From a checkpoint of a small transformer trained on Wikipedia: 8.82M parameters.
MLP neurons of a small language model. Each row is named by its layer, matrix (up: input weights; down: output weights) and neuron, and shows model dimensions 32-223. Each number is 500 + 40 x the weight over its row's rms, rounded and kept within 0 to 999. Numbers have three digits each.
After each neuron's rows, "fires before" lists the tokens most often just after its 100 highest values on Wikipedia text that the model never trained on; "fires after" lists the tokens most often just before its 100 highest values on Wikipedia text that the model never trained on. A number after a token or word is its count.

L4.up820:532595545476506493432536479501520503495491568493522557514462450497470463452498472563543472459492555593541436525534575502463551487536541504489485578556562505466506511509489441499445496502520514491542603513493499483484449471452484518477476521573430471589530516542482529411475476518478484471447465435564449440519554416525550509508514509540471496554488501468419532564466490587516452508458525488499517507480533559438463441491471450462441498559480463552523453429550497571530506607457492513509530450521502543444461498484468531489504528479591511488497578482529519553471482513527454496
L4.down820:510429492467513529491579542480492539500462527529450513488451484497478504430470435486481527514543474460531527457517500475512497543553463508457394559505552453444497484587525421489492486480487492517446479520432547439468540469466348554518493533463465523555558507568501512498514518473537444532496556496477522533426500526490512530504445451496575480565493477469484495573478447510507496485536484494530536485441494508396466512500438458522449557404489489520479466466507510519449531540510399504520571460478511539515516504495485554483458490454607549532531494534434510522479496569550502626
fires before: " |" 70, "–0" 11
fires after: "|" 94

L5.up546:479487544471546527478501472471526467489513490550503466525450499498554469476490496506500485472560569515494523481497516533572423512561551581511483438578547359515587438579455559468576522553430491453529463503511545498383509513485439563501504496505457515537467459523482532493529475550557496497496503489548539476387496547498464530504533484483503502478530525549456507547548449556528436427511548581490507493490492532509489520511505432471487476506479526505507518527450510487518441517443450536555494397455502474470454527438526529506504504499552499517471510542585492495487510597492428545
L5.down546:456483534502561507494570453463489439570568471516474515481550522519518447551499477484415494451525476549476526412562487479487538516466530512460466522484466492521547504451479518463487487512454537420503481434508514539419529466558441547527436501458460484533533549509479441546501531442527549499457468547463439493524499469515515524444492529458448464522468517542440562535453506466508572496430574465531517486478475492534539425459538515369581487519484446530498562484470520459513461542467502513499526489425483508541487511475490566494539463509468526546409558414538440500455562475512494571
fires before: " |" 58
fires after: "|" 41, " |" 22, " on" 14, "On" 5

L4.up303:484508516566480410465438511552498511550463553479486445516501593526482538519418498557510514525526506551496492537489608558389402499514472477455530496527467544455526583502437529480492436499482581536583520455551451487474480490538473521461475574553467548489471521519473516491527519526555514540486520477561531430527425481465468545530494453451483512442493555434491531477489475519513561461517538507469571471446517492488471499515457491516544540490488404519455587481449474511498469535446526497565517500483491473499521475490498476452444502456508520456472511464551472498483457445502515534
L4.down303:578506556479460528513499489606495471474476428519460571505533493454479455544550570486514452514519490504450454445492429491486639486426517510504511472423489512461560460541499497496502520469460513506451483500445493547498518455517486519538477529471510507518532437447544490499510605474454543484482459506446522450485490517509476503523508504463489541569520531570460474519464533458497497535497511503549472471536526493493577531463538486510520455471471597525433484442468440551574529486515546453471454535477533498527504480600588500504486553475460547448479464520468482544428486459500461532
fires before: " |" 71
fires after: " |" 75

L4.up670:457505578515518487471531542478515519581482486480555479497462539443499498537491474516452479470565556510561532573537510451479541555508516534492562476510514499430461437479424536547482479570534531490494532514489437477382543490453459543524527492466452556576542493452476532484524442449469480479514500477492473496516558449459445452443463533539448509507521496442518505486522478604475509498487482469575600528474462528479512516477494428494481446401466496467484529549450459450492534507500486453528497456532409459436482495485565539453480471522552532430471510448503501542538481497496492521
L4.down670:507537473482451487521540458438443541494500473532431481488488512518490506464492526392526525481483509566566401473478507558557525481469480486498444478488501491536464538517488415450469469494450495545528466509511527502570490479525492475468523479551521527498425567554541428575468551587524495519413500458506432576489476482556458489503488474489542538523461470508489400528509556488447513509479555481444458578528517448480547444564484506507493531550537494501539465573527548575526534487497440572499577495496517548525470481593462481523534569494512454526503530511566450520535510520430469478
fires before: " |" 29, "–0" 13, "\n" 12, ":" 7, "–2" 6, "–9" 6
fires after: "|" 61, "-" 12, " February" 5

L6.up974:465504486409550490407499486539502572525583575492520524549462494466521499434544516494457538486520419498502516505516489470491541513581511514500510520525516420533462550462502556557498513493475430558517484457467441532453515553487485480438500517555465477488508533464495487537515588553508479425498509538465586520553488423518455528527547489424486477510524535490513443559505455507530485531471499514488606503559426486485508463477505467524433431551510517574530444487538500594504576559465485550576508486554479536529534431488467574472489515511535503553580476456503565520466495564508494567
L6.down974:534608510531475482514464622557459526537492516546521534450552520485520521535466503490493554534526573475550507577420444411499519490545508380509496543523566566520499494489489493482502449567509535437532502572472501543463481411478531522455544499518487500426480475547556534495516537494488516498497438451545482516504453515426530485494481503494549459468461495469548531529475552534516500463515501529477489481452563595555524578476492535545524500397498473486542409527520465568483519544489491456498504515498452465522508507545506513484488437490534550449504464525524456468549497507456435501
fires before: " |" 36, "ain" 10, "." 5
fires after: "|" 40, " S" 10, " In" 9, " in" 7

L6.up37:422445456478532456427496510488520523574509494549427579464413498446527513501480500503471446508503469511486508534436525424535515503455525551453513491575511446432515468493442561524461434600550455547449498406532482487445503451475510510509508499553465533519479447538463548490555464460473538459550511416478448445468473452555519487494443478517529538554476519499524465527438533536488552542487542529552509523470465547478527495472510480521468538530480503522522449442520490499478496581424509522529528417465399496521469527476503519433453513497536580499510561535503489459450521463505457580
L6.down37:518523524529564487492507478500468503495505481451574479511488509512444430545547432459510461475494485470529560479483515537551522488569544467523488465460508503503560527506587513506502459386518481483509491511441489426468567522496274516529489440460468522459545524522522409492506536490545514540498492542499481509534456497493494483486537544496481465524538474442442459548475447492475512499463432476482495532522478431571462472466452457452493527482447485494509532518511518516517437438523459444491491540494539518485558571483552453558463525480479462521536458437466516497505502498498474441
fires before: " |" 42, "|" 12, "." 6, ";" 6, "|---|---|---|---|---|---|" 4
fires after: "|" 48, " |" 17, " from" 5, ";" 4

L5.up868:453464471462548554462519557543480500573407481461548519489481532524507487528526467465461458480583520534478549535472460529444448564521440563546489464541514500477478465516444491463497512465461497593461506518466454454472488596465486552532448521521511486527534446500537452451489484578532471552491483486454471495442484476504497459455568422558542435484453567573501600472501533513466496463469497555524521481474492467545490518419519496445454451482500448535436515486528559477510508459449457529467514473509497553574456436483473534518529543529513452502486545443541491422519540530448545482
L5.down868:486478509456543452550518417463506557494478486489465497533523498464446494441491457503395426452467533457510491525504435518530537499500520466498545506523486493509512455538513495466503481482513488533583540513493550412501543407505459475434567486473510479529485492507546517533502552503544488549508536502573535458530405546415487578528505531472443543580533449518536498563488505470491468512487463469551493563502535598441547450590429532477514444429535553492563482429511480498514472540457579540534464508533504446455506461536513545540467511438482496587532503469494536458475562497479517497
fires before: " |" 33, " in" 7, " –" 7, "\n" 5, " *" 5
fires after: " first" 12, "-" 10, " third" 9, " second" 7, " took" 6, " Bronze" 6

L4.up391:543507512443564502480496482483453547526533452577559576527534522469483550524448579532520474497463471540517447492547487501537580514502459450466587490494501469472555454504541551490452494492502532514583533450555518528432495494551489467485495484475396456516574459513557432490566502499470464498507512397489485465455500455495494463412547492503463491530472520460573545524429555548449580454488513580580539517489534511497474443509535427513485457449425456520472527513542515534426513528514459485476558460545459514511490524491524549439492499534496512467492568487532535506472453457491474494
L4.down391:536474479518550465487473470488512496494537542480411456479501490497557480583551453473488442496521523519553478479467499480480484542586527548496521496382589474433549478515502511493477483487526457460561452551505425422481485463508403512470531426440477411502457569473521448462523498462512472481419475509470542528543476531495476522528535514510441558500467486507471549504527514541505479510468501497486568578522512497450590577452425486484496529549452538439511457480491496474476567590542486510485519480491412498523479531473496469499485522502420501553487491448549540532537563496527479450
fires before: " |" 31, "–0" 9, " 1" 6, " 2" 6, " medal" 6
fires after: "|" 53, "\n" 24

L5.up154:562442526475508500450473519475528521549563508483528525557409495454555492389483508501534483509562512562592502576524494459489544499488525545424553541543538439526509513512476548511495504562476549572512559489571457542461452538482472473485500540518481509572554550430527467518469505438467506507445493468528500521436551510471486551505481479484494507520508542495484534512529472570531510560483493435529558542475501546502527549470532383436503464478524503583540536516524595574464489515490443525545442460537502467471485508488574561481487504445547489554510494505509530557473510558477465457
L5.down154:439460562530538489474504567482523528497501529502469563519501555538520528517443504461444485458567559527534401474518497508545582480497487475460568571499561449543530518495557521488467467522509469451522538401486477496424449512542285562505479451474510486545457474517538533525531494481445491512453491392505511553492467459479481515562514482496510498575503474523496482491447567481548521559524464452509550503530505536483492483493510439460469518498455506557495485467530545560573561547472530512468528505543467460498546564570570477504517554474536547503506477494480480483444638494561431541
fires before: " |" 45, "'" 8, "'," 4
fires after: "|" 45, " No." 15, " Highway" 4

L5.up284:491501519488479414499478457454512428527537467511517478523482509402479596462579570513563453432512465536562518535479510550532585490499470535458529460490492526500497507493527497567516386535448495508521482500516493523491485475412464512421448577459433507579520557521528495534512496428514497518494468460487499494511407477497505491445468463446491550482516516458521487535434489513475542501475453484485548489427516529474547496547468500507548479476486529523423483500583585479496538495475487521464534486527423551462495489560527534507457556591524514423441472424549528526524446523470388529
L5.down284:508426436489501557511417427501490489397519472511505479561522521538443451422501453598476451477525471544582450510508442541509466529561596552409461576520516481561468464566527539463518538481472492552507502515511506452471524527501451532522433520422524502525437495524497514504475442564554477545486557532474520534539420514537436443470504469568459525477499555469538494515470553454432451489505480599464533476484476478514492474523540439453491484489468448506511478468525500506536410495502467476532466388475454492486516513486426481494481477502496415489477483464440536452464509572574455505
fires before: " |" 37, ";" 17
fires after: " |" 42, ";" 16, " F" 4

L4.up621:449489554563472495486477517591528511487501483474519513574484511439582574425526518522437550438546534508580470496486506522484482506570585508510492505500537441566423461490411579548481490493516504537545475535462434510512515475465454549413504504473530494531575510495449495547528533500565540500581472478483501498486499418475470512517540441544467494447538506471528521506542507489480552488507501535534530474505419484514431574425497496490513534517439512500393561561453525526458494472524519449490501507550481512516480505537522580518507455485579519505485533440534483586510487548480452506
L4.down621:446450519537456540553496490501468494591523446510505451486549448490570517556548476521464483495541485521515548496461506496431499505422544472496541511532523480571501483508498533463432424527516512508420613492484495546529503472400537600515531470511494537424476536482557502519606455514461525550434508421537507528470452556553523521498521513479510482539490540578518514491437441463435560492521519454538452556442543485446514502487479489444519629589536522487454523485515498540483490490499486502502531514476513477536466504578529534502469523446506473523449473509543539502445544488470515418
fires before: "\n" 49, " " 21, " |" 14, " %" 6, " ±%" 6
fires after: " " 47, " |" 14, " ±%" 7, " Votes" 6, " %" 6